{
  "d_model": 384,
  "vocab_size": 32000,
  "norm_place": "pre",
  "qk_norm": false,
  "attn_scale": 0.125,
  "init_std_up": 0.0149,
  "warmup_steps": 200
}
MLP neurons of a small language model. Each row is named by its layer, matrix (down: output weights) and neuron, and shows model dimensions 0-95. Each number is 128 + 32 x the weight over its row's rms, rounded and kept within 0 to 255. Numbers have three digits each.
A block is one neuron, or neurons of one layer that tend to fire together. Before each block is what it responds to, as a language model described it from the Wikipedia text at the highest values.

Responds to: Place names completing a location, mostly US states after a comma, "of" or "New" (Michigan, Carolina, York), plus first pieces of capitalized acronyms (CSSF, NBEAC).
L2.down470:096134088071105143117074142160119059132095154188092117132179114104133135049213151136111148199172118118101129116219139127106103124136169108078147103105133095079128190135115142085089144161161101172110094090130121059094132178101158109185172149207133118138154083153078090122128145183160161121

Responds to: Fires on structural tokens in Wikipedia markup: table separator runs like |---|---|, section heading words after == or a blank line (History, Biography, Taxonomy), and infobox labels like Career information.
L3.down45:084100134172137078086132146134142096130086101121148099134081155136164155137106147147140169123189145183146119138108122205154130162134108148121106149170062105074142109161035085160163112124135140120102166167067108120105132088144139137137120157118140113176086101131091186155159145125038113157
L3.down50:135125150056105098169111110243155128124160104115093160160124180153124136163130104140111151158143142152116154151079088082101119155201104134145118122149090120099074128136108096152104151140118175103127126153123111137023172080127110110170138162145154138146087085085054126118074104085087121156
L3.down263:138112135160057107181079136076097099146080181124094122145097148126119122124179176184134121213103103123106088151101142120129170164150108100105134143095135134108205054125103098125127142158173162063095101148133154081104143081092106092083130141096091107143108117078150122149132120128082126117
L3.down626:133099134120102124187108129094123115138065138135143104115170112166130179084092134102121107124141097123141069120075121099137100122150101154128160142088144113163131151170118088133121119130138076173131060125146110134074125151131149081109126101174079106136094106125069100174061081150124160108
L3.down907:141128152080115141137099131185115137160131126126141119155106084121185110141159140175131127155136107141127159090079135153061126127125133143088128137183100102170141101141132159133158078155201147112121168084101104169143127189160082151131115110179117119053112077078165104119133129146134142172
L3.down1116:117140147165105153191156104115112159126126068119095124112144141124133114100082076144106182144119083074102075122088140145144107105073065048138135166130123205111171108138169096130157104145121133143179189111120151167107128096139111198160099180158184187120142154147088160111139125159132191170
L3.down1282:140113128149088114080098104137119175108149122131090148137153113097173183102106114146109125152079078122075185193135069104102183136114121157097096090108169152162138120101112142109149100100145094074109111139164114145086145189201192153147034100075165153121168156127083091144079141107089111042
L3.down1507:156148037098103117180146116115134168144144110155134143130228106077140133139157072130114143123170114212104136122138093130107147122112084143102186119121103131120119122161106130185129098168127135159113136129081114145107142144091132134098122142181140102134068147127066089189128113135118116136

Responds to: Second newline of a blank line ending a paragraph, before a new paragraph or section heading (==History==, In 1991), or the heading's first token.
L2.down1309:132110116111107126157101103103141164132125159148118145125147121092138155166089178188162097149120104094062062148092132097101091147163148098097175128182157174192110171160181168083138152130088169118090127175124135106145144163157096191048171116118117128112099077136086122203126164140106082168

Responds to: Tokens inside section titles and table header rows, e.g. Track listing, == closers, Pld, Apps, and |---| separator cells.
L2.down1527:198121068068085102137051154050096108052125094153106122132167159200108119112141129123147168196157125130103124154081090109082101142128128106117137097117159161187107129103163154138145105130117134099092060072105135118088125170108169105102088133187154147154136121163076160114060174144165146151

Responds to: Prepositions that close a stock encyclopedic phrase and introduce its object, such as born to, derived from, made up of, drains into, named after.
L3.down125:150169135055121108113096156169128109156169164162137084183053141121091130150154115132101121199124126109092114108141125149068172135134134141150071152137109116124081165153119088134105122113096149117154129107137117099151156104143087161102110126022148156127088126125071107209078149101133135081
L3.down500:132126152213143135144113126165122061115126106123094092166113137094195134160140150110145146135109133113121122126098183103148136171117158204103152126096122183090132122167193139181104147134114108102140111121088128130149129114145064147133161162101074118135114139099220221148137174111119181137
L3.down583:121131112170176146117126083121094213081130129176137172096097123152096123189077124105112151098121104090160131078161139099122092127152137143180113128096117108196090084161129085165077128152116176138135167156139128124128194136072131158114164173149132113207107189168106138094022058111148140107
L3.down720:087144141165166135121134093119113168049143116132093088154108114109150151112161120197112159079136109112144135146159147211115148092147102185139072143141079109087143130122117092154092111187130147175156197140105140095189136180110136112135111093122108100152103078111121105138150149116130084109
L3.down773:182123141088142127149133090175107158061163148132146113182098174110166096102099113137069103148167125125092147120072027110108143160156103172094096084117135133153053129081121096096138089102140139124169101197111113151135117100176135148183095129168124095131101110128115153128144125095138118108
L3.down1104:163145135069174142106137129119189123122132039138087124123119085170119132153118148125108177189130102125111124087114142127180110130097147151083124073102140083132168134095129143108112076204166128140146129107037172128124159091125097101159174135166170099068109150095166150136112115187105160111
L3.down1444:142117108105184085124130144134117108124163157115127126137119093153143116158109145170154172113092164087106138154111118100090113094114119137133091128179126100123136150114182076171137122151151132094158137086095150160154078088122154175144112147085197141154176132139116128078148108156175138158
L3.down1504:077107123162181100204153125128073176147149089174112130169116087119128132155111103089118162122097155069131129169090131108165135087138057154123127087141155109117113101053163108085070137111112179086135139083146115123106116177121164182133088097137111133126089113101108103138165118138061161200

Responds to: Later words or pieces inside multi-word place and institution names, e.g. New York City, New Jersey, Northern Ireland, Thuringian, University of Queensland.
L3.down256:166078065151078083135116129100142133075153085156150155137128167150083145115179147108154132172103117141078082123151141148153084168132130136137134095205157102169151123130129132125115124125112108090157158149152089128156075062071164094150161118103121105181139114093174100161095117084155147079
L3.down314:155114076138116068149170097162147099142146084173164120140153146055129080162072112141092121090200157125149107145127141190106122172163130160142107109116132134179094174127102133143122191133102128135130143065076128100178131112119103160203141106126094147116128080127126098169086099134096128125
L3.down521:161115170085075153127133138155094099150157105122103100146083147158116101103112137140095121127138127163170152110119153083179096138169088110192111111094109166079125087139098118112112103070107142127170174155113104135127125106104140135155119142105121129187099183195105144082078143134065138122
L3.down546:160117177092165147127153132110184139074111134130137166123131115116161124147176148209120183049155116078154154135126114134157137153156134122145171137113147070088123107165123174140195170137154162143171096165084150123135151098102116110143149197114077167125186135156122140129125171061196184062
L3.down688:168181125079091102101133104160141150102138165173176095077114114150144098088152150114177166153122061140162167146131119022090116184117138158110124127107115103146078090096098118162176098137160173111124150125156116136101110077072104064141152052135148106190154141170153175101097073148138137075
L3.down723:158119104187099119109174112083135199082074141195061121129139133116119137095157095179136093130153107119134105142056143088058132163091138091085161105092173143135134178163129137123204146155136120170176087136126121055123105118192171074171163155097129126088129121141142118100118136106123169079
L3.down885:137145125080066073081157104151153143148142169104123068090122151149136118079180153126080159129101071150052117088100160122101119161108195153122140083092106186146112129146117085106118125126148168110160161088113123170094135067178154098079150104103148110168154122170123144134158112102181073118
L3.down916:212120184121101164138221105137077169121077139131143134125168057141151158093144134129168158135094144078119111143092112077143078090106069154058109094118140123121142105145171163114156100227106115126084096197198121159106111142083098117104150134104133114132161101072143145118171112081116191169

Responds to: Pipe or slash separators in table header rows, e.g. after Votes, Record, Nationality in election or sports tables; weakly elsewhere.
L5.down894:134144142052108095184147103159037083110093117195112140120091152167118143069091113190108139172165113066114082144124118108193095092129114149120162158101158124114119095115133170069125166147159154112176157189135134122060134129089149166140148172161093121058064139091107093101051162111110096105
L5.down909:120142169128145129198046156103141125147160190167075151122087147117165152118151094103115181058119192119162088181232124147074141184082138131105127139141127185117122165102093096125111136160170084081156102135081126096154114118144077188112146123127085153168138105089146132154106149121132078109
L5.down995:077133104144137141133126150194147138126116061118131126041180074143111166095174174150121099166152112123129147126155106143131157114147145152093120168179119100147147095156114077083134083061091158144109173167164100134105142108122105165080141072195137099080067067120070155139121163101167071075
L5.down1064:149204140069092107197158143112173103123128151146174088148131162131106091141172115162111079121111111178184152134135144132145118161121148130161133188105154156086075173129107103131117094130150147083172138142107063101089035158121140144096105104091056137071106066120136191091086117154103099134
L5.down1097:118156096129117050158145159106114127075036100130157120199122142148066109147135159140112076152071146112094195096099058175129126101135133112112089173158129117020203105099158122157097131136145198146165188132134157125114117125148121205157148126156083162149130173079156158162156108091141121130
L5.down1272:134078154175086094130170142121131080156139065124097132169171105101135119073106138107044105055130131150166090120146124147138146168104147130203158136115132124087148157153163134129093053108150140099147084121159152168113138091171099078115145100107101178159104118169128113137087212149096133130
L5.down1454:127118121154143172137085144092106155119069122119147102148174102116173147061102097091127129171123135123190176108130046156093034140114117120057120146135160137099128131110130111118130070117110069069104088173150092172128157174173155080171121111103163144098145149117190097159147101126105099167
L5.down1460:126072124137066179136138118148125027161091072064091098099135153141097139121181153106122132131149093099113106154166063133132102138139163108075150172147133168160109086152119180126143211124114071142095083141164103128147096187163156153107151101162197175074091093147110120146131108139119103094

Responds to: Final suffix pieces that complete a multi-token word, such as -ly, -ed, -ing, -ally, as in adverse-ly, depend-ing, confi-de; also table-header tokens.
L3.down137:113105136161135157139112158113135141133094126126086102093161091093157085139163034188166138145170155125116147117110140058142128147112120116096122194206094173123139076103156160172155093120134144148112080164116127137147148112094148107164113136132158123164101110154094133128086140053133192073
L3.down244:097134147089054083149112196114156089093133099143115163135204143132132097122121146135117133100146148179106127168100082121143119108091158119146082115074079144130142128127137117146151155136133130078093139141146159133103076125153126128093120100116142151120120089079119176142094134073116110137
L3.down343:115093148147046134116108104213117153147166090097064110127141113199105152153100098104144147087106102139174119086126117104099128159121205144136149151135119132181094090138118125096166180123161105182139121153121152172149124088088092159122113129114111156138132075124089133107123124182141125148
L3.down352:082141127123083084111126140129159141141151086115097087135119149144120149116141128122097134147125117142116093149092093105127093151087128148121133136124099105171172124112123087095129142140100138128162077191107105145173126125166135131141133150086148089160098121114170192137123134107184148135
L3.down585:133087166145081152137146155134110158124152170128098064076106116118121154128148133113087142111092157178113145137119107098181113141100099177102113131106122101166057130084155131136120141112150052066174096143102126191160135121186111135186134103142058124090126152098104097125139108172161133053
L3.down586:070181132122174157173159121160089162139138075140173200145142103130133122109172177122056146109128118105074125113112140100101114136174154087147178130120078143144123065137136113137136063105157144121170128134052133156146074104142145092119123116129155099048159125170135062136087146109093147170
L3.down895:069140133148089134156129130116140102094132137152169158086174161129165182150175157095127103204103170194115111103103140125113048175135134124122139084149146178137132110166132135133108124086126114159112104142116125172153112109095092160110157140132163112105073079125156160123122119137150103167
L3.down1163:099192166100088104101171201121122127134141080164127110182169108179156100140168075169109125168048129148125190124160170089170100135110137118140158167092173199157143142121094085146127093132160120090185077106137151168148148111177123146125134144138171123155117144046138142110161144134157145132

Responds to: The word "of" and separator punctuation (periods, opening parentheses, colons) in boilerplate census, demographic, infobox and table text, e.g. "under the age of", "housing units, of which", "Born:".
L2.down427:114203197167149131142141111136106133130155115116088095126144129166126104126150087113124189105118107140125098119122140104130082144174116097125095181161120123120079124200109147150138128116158120135114142073101096170144158107112162139200085150128189148100215136159197089109145105067141131133

Responds to: Column-header words in wiki tables (Party, Lane, Medal, Pos., Number), plus infobox field names after a dash such as Formula, Members.
L5.down339:105158053187084107103180162106111189164188143149094131081146148114072146078134168149160156149116101106069121083158148160084121153164132142143181112105155147132108089179124118122163118114153150163157066079140133108187116157187091124180054072138172054079126137115157125144082104099150150117
L5.down514:094130105130074144150141185126138155104152098117145137148133163126117219153112099129096118122146162156115111199145097110165185135112069139151153151141109101148141103123146147184089102142046161112156105140168168142102114179145168148114074192153161143116094104129108152167119105088134108145
L5.down606:100193116120166167116144119125144164117132192098139148096119120132092117128138126130142086124134144110102071097148130183112134162136125085168165130169109162117124112094141053125085097108153120109097190117142142146123120143141189144156068120151123177136106148092139145154103103141150085170
L5.down1114:082136069159102146170119086127133137136137144110118084156109116167125133120099100058166082117089100164180069143158036106071092139156161137153153185145102164143112123070214103152131063107231156150131098140155150175086111199152097129154117113141117144095096164147157125119067089160078104132
L5.down1170:098095137081139153129132145055120150106126168119190122156104114123133155107101198122144127094185148145148113142172118136153192137115062137102183086143148159178147152158143133165124151147131130120166128175121106118143127126156097103113190131101166050099044207105141135149133191180134098214
L5.down1254:141104147054117109066085175141143135127148102077132122092189142118104108110101120102161135144141109129125076093180093075120087114135143077150204100144110140114117169085134102129084142110133129113141128095142123178116107173175134162110144093151104125133131149150131148068158187106081179162
L5.down1367:060129109143125102151128148124133143124096144161161025103129044091148127159117124172076126077141140129069106135117129161091124128055141158103166118135167106174174118137151116160152146123144149151138124144137101128163106092139120153134137135078139110157103138097131156120121141102129095138
L5.down1463:139129096185147126096086173115087113109136139125102178118074140137068144099121170087128073103132127097085121069147150155085121091155176170120156128088115099106202082173116189131148174159187131065084112067109145091063112148111105131118096151125101140162114160111109164124110126128141142185

Responds to: Predictable tokens in formulaic data text: row-opening pipes in tables, "an"/"a" in census sentences ("units at an average"), and dates or years after "born on".
L5.down322:092115155101148110133134097195127117089163154124154096120170193156081174117157048171118203104144119116080159149097140173089091115137105173151147103122129132213100119177136111101189077102129076152119074148172055089162136108161160209140107117137128144118132130129144068106096105118128129122
L5.down762:122191138127147147143189138100108135100151150148114140107094148148142158102170085121138128091185080162123136119091072092109127072153180127098133106103187127120158108133147115077117102127108101132134137191103192111144093079165102103124114119109140077161138135151159122090122078104199135092
L5.down831:137182077128075105091093143130105213152137139163158113158180130081104151156043101190124089217147122193141133129143127122074141172147120143173145112107088153075159140079084106159189123150099118098139102082135163149173170135122150074172134157067166171124125172108184089091168167073119122153
L5.down870:167084145149143108130166186139082137133119155090123132158134159166183195163138128189145107130165130106113098126135123186170080137134107171131128132107081070162111153154097146100138109076084078168163107125164121203111122106086097158122161206139116111159145034099104103139062132105178164071
L5.down974:132152142079072162183082133093074117177142090102094123117124125173094104171111055093137117126150140147167108117126123086109174125162130140100118200123172110112133120026122148138158136133177128137107154230177120091097150116091152132134179112106150095177181118094190098150120076130159082163
L5.down988:118059115096094082091196121148154138087125138128142101144229144144110135111122181146106140122092167105086101102119122151132138153158092178181106142112144094146124164143186080088144134112034135158169140158114076188129104165166151142141090129099150134126085112093108110132131081111142145131
L5.down1198:149135138046131124080106103106141205116127108097132179108114163129150103192098080046090155111118115106132122122102155158154192170117084126096091088124109143180161102158140177151209109166108140106090162133141117148133097072110144178123128120156134187132097134124138119070147177091147150166
L5.down1442:133112189130184076080136156083126111179163105048145137135110161141136112123162065095121151161112128131139094209148162134115116155126098111177153150129147127091192054166086107145105175091115160122134084110100169123125116129121143112154153068175116151170116127151190141126164227068107183148

Responds to: Pipe or colon right after a column-header or field-label word in Wikipedia tables and infoboxes, e.g. "Date |", "Pop. |", "Episodes:".
L3.down43:155132130100159128155192121139085147056135145104116144114134051116144146118112178140196127155101127104103129141178093155167100151127161107153139169096109151058089149142119166124116105057122118156127168143115133130132197109146126143169147185090135093152102149131128110128123115113126177133
L3.down682:129150110103069185121157113182134101189174147125145152118123169171144142129147116154165188074107127105161124142053133152144119128096147094182162107165111150134127141154134131138137084076106203150160094120131131104079092094107085104175141146126103155041086084148118095097155075068096135153
L3.down1103:138169122099140110131092178169086110144174127045129155112139086144113138150121139161120149118124100193135097123149157121095098185149143147119110090169105118079140137107121169099121082151138137134066092139080131188136117100150134150115174121141123095087151102138126176111141121107039097108
L3.down1253:152133082083094103109158144114104159145133107131138106124134141187149075129145125147142078039119112132192070195156130081128117109103085121140206097148138118116148117137099118126150190181117111113179141140162148094166113078123112116107115160108100132130147093071164131116064138119115102099
L3.down1260:093141087094123116099127117153088140179129099127189168150163181176145092154088121154150138112141081117172129098094137183118170107135124113169142150138136118125063160178184137179126135064120136216162153119106138108074046113120143132115110157107147129116138131133087129134100173119124057142
L3.down1270:134098098088161157090108111133107127170156170131042090089113107152042136116142111136109128149113131198146141108097131136119149075149147125122126123141071137116156160115139142131122149119140146170149108168092149137128161086155176144105121190154116138137143116126116140122146113185103124162
L3.down1385:057162091089129144145093143078154139120145103079150070111064133141149125116155116156129112137116129163155106104128148120103135125095185145134129108081098112115155156153088068103098084094131154135138094153063144170141087073140166168094095126119106161142139173099114144160156066143114114166
L3.down1426:115156169117136145158151150102170149163153175140061111216109122112134093098154142105103083189094110153139119138168155147112096110176132179118095132099122151100105130137087092083105139071143139093172085145044136200165173155103172144110028090072210074145130137154115155199166145132112157164

Responds to: Second newline of a blank line that closes a table, list or paragraph just before a new heading or section, e.g. ===, ==Cast==. Also sentence-opening words after a period, such as However, This, It.
L3.down803:080133143118161148133061104129114142137169120127109162146154117121101132083156129118117122114103131099104070145082107130104136151039171168142144146110159111149166110091182093076101130140155107088154177113119177101132144085132083127123185136139100179074163140078120139152123165202157127167
L3.down1060:131134198124101134117148086159111158069163115124193091097165134195172143127179095136118130139083137081106154112112123189130116148109094078065113197133130094165083154119202134105118091129151094151162202114172180115116141064149160085115098105091164151116127109130164123148117146103128116169
L3.down1108:162119121135112130119164132163130140108176148126099148139120187148115111129175098147102096109105127140061154171082104104174113136054118094102071156176235176134103058140113140095185076137181118115117099131168148137086130117100118120155100140151068112155121054158126205110162066034188159143
L3.down1117:109145148118119057149123117106101153178207104136141112157132113076078115115132144126121182124097113124124089180102188146126112174146139148154065152077147119187157059110152097117084066108152137074142151139147113137053161110113110133088099112190127103120105153167103156118127147174134163192
L3.down1320:186129136084138167152099166138065158153141129104138136164118114146166143136097130141125131069145150140131108202109155152127165195086111158100105154138139099136152115105132117063155092186197113088084152141145111139153120155162077134087176106146152135067132131120159135152110115161142098177
L3.down1384:110060125111072082129092114104141124162175080114124125126161125075143128138106092138139098122117129097151087186205118114114128155148107156100132103153108092102134170141124137164110139163140085094127203108139121105125128121130128134117147153119140152156121127182077126145121113165150067142
L3.down1459:062142116151116139166083090167129110091162183132073133181088101109120116151165094126151090148199142121162143126167093165127077124134074102154216112081160168173142089184155198161164060140165133110125074171127124129126119132182094101187110166130176160185108130148077155157166117136164128123
L3.down1530:066175160133164165066108120177086127162146144099084130136157118099099078101133142136193138139190134112122190114148121143194113109160105144129100202151146133158103112121135123120162099152178125182110141146151108129109145098118064150171114097172100099133160101143073097107163080116102162124

Responds to: Final token of country, state or region names, often after a comma in locations, such as the period in U.S., States in United States, Kingdom, Iraq, California.
L5.down203:175060121113104209173142161137173145080110066129106140070187128169087172147140078108096124179132123133131151137181116154093179129132099082142127097125095157138147044142084117166107145078161129119161139122159175086158132064099132205141142158160119172162148115178127141107152134108147199132
L5.down278:161127041156125126164129143082124195128132122104192142103151188157113105157132133134089132125149103106076136155151094086117087133141068171063160146160159071170080089134110128161113152144149131076185150135137177074082124100180126145131111161149152110193122117057132154147117117126129095133
L5.down287:116145115149121151112222138164133189102124111135116179157148163130156190122174143068114138116073116083132112200169127107159204196134128118151107141144102151137128067115128181112194143072083074107104123127176134114118107100092183151138092107137146105111146149118049105086181133093146176137
L5.down653:116097142106122056146106169131129100075167139129115143123124178099107089084125109068205107171069094147104124219074136115117118148136129145168145210101185143111068120145132114164068117159133146068138078136098196146132126089157148106100098088144121152160126079096179078133109144095126107094
L5.down834:079072081141107116123124143097135191122178090121066105108140132151187096145151129135090129156143131123179096095125128117133112090143109165097133104149155116170152063153094172065120176158190131102101133122150137144197117165137125138118121084063086081102154118147166122118108111181138159124
L5.down980:142087150159079141078108155112164180119163124113108162109085078128090087119148142113121128128142137120149148129134156183114129134132107145084154189127170163099140044096135159081188057122175129126099125129116165126098157083147153089137177076050066094208120110160114117117095105119085074015
L5.down1019:126128122129091132113149099122098141131169147114084136069108083155119153136073125125112162122112106148161100094153065176153131110124118076072202165146178158139081130129138145160150098125151132127154108154183141108113207120120095125141129135098171140161121098104134126180125212176090137148
L5.down1324:103107116138118162132169082137140154116126119134139151133101181122116110063109041076073177108101099192177117168152127118118123131148107103080206163116153165141149081191118129101119144142135147112121138142150113115124127120097151186117190115129080078156133127107173117135123078150098086096

Responds to: Tokens that finish a verb phrase: particles after phrasal verbs (set up, carried out, broke down) and past-participle endings (fulfilled, locked, untested).
L2.down69:101076152127071103158181075110138133107072142085141166160151158139074144088117124201152172093106092087095153127109154115119092183070126106140131141124110172153157111159084119136092173098099152109146101151136174128114074062121092140170123115179142162147159138142135181092137126118079129119

Responds to: The second newline of a blank line between paragraphs, tables or sections in Wikipedia articles, just before a heading, "In", "The" or a list.
L5.down191:083124099133159127165160183181173206151098136079132125105136130119065181090166165129120184112126142135134131156197094149122175110134162117079096185132161134167116101187143152161120062147177114100130116118126079103116098079043143171109099139190138197103107170115151139120090106150152174147
L5.down469:161063187175105184130131135072097118127133124100169177153162120174135088073161150187139136127150133113165171168145109130134152097117130203131126159162090144167166110164171137107098134126112081138126192138134100129162137128095114130120066117134160135096121166103198143141114071149113071135
L5.down633:150111177140102124142180146129132132101154169123098168146132132158131142055132135170134092113156082127109095109119116115124117102145129178130102101122108162136148119115154120161122112082196134133130130130118173129160154127121159130088145148190131138126093136075183173150123106145076175084
L5.down664:171117149071159091124066137125121139109146063125101128125156142126119077115066168163158139134169124091082142129106151166180151131135097151134167088193142097086129111153107156122076166169167176113121150128095063181106113140128141149073102125105072172122088112146091098128158099157173131092
L5.down672:136187153121118187151130148163174159099156126131110123106123088097098096109138114123103099098100132145106130157186071087056135092149144143088114119145095091130114049127188143121134136096119129139141170147110209152154071101107114128090166067148123108132152138149165169120112147106193112128
L5.down1157:112140089120065152172146106125084162145145109087091167067112163130200104115108109168112085140123089127122190117173139221148095145099097159090108102123106134167185078171138163128136079116141154111143170099126097154154101139094123133115169106116105149163141144179140113140159137173128154124
L5.down1223:191160128085148075122126116129152142111139103160129088112138038047146133116112104174161139137161137097144132096070126139097077138129153160115109128172140132122120085096119163084124134164140142133103131166133061140143079135159176079143163129119146197094162165102101179137135117124065201109
L5.down1311:082122114100138159116147111166153134133143073095137153213192114121108129100114184102174112163074107076151166127083095057167120175133144151119182129123131164110095078155127149078143121113130111089117098090104128102115153100152157151122113115169105147162134102169167079124114121143142127139

Responds to: Closing pipes at the end of wiki table header rows (Census | Pop. | Note | %±), and function words that introduce a following figure or phrase, such as of which, for only, since.
L2.down306:171179143105172095123192160111114108151086130132126180149106160097130190129084089110103173105134090102118159121082117130058109095166123118115119091122128134169097109151164178096112123156125166117131142138100142165184114105095139081125167086103163083062170156131144127099126111176097153067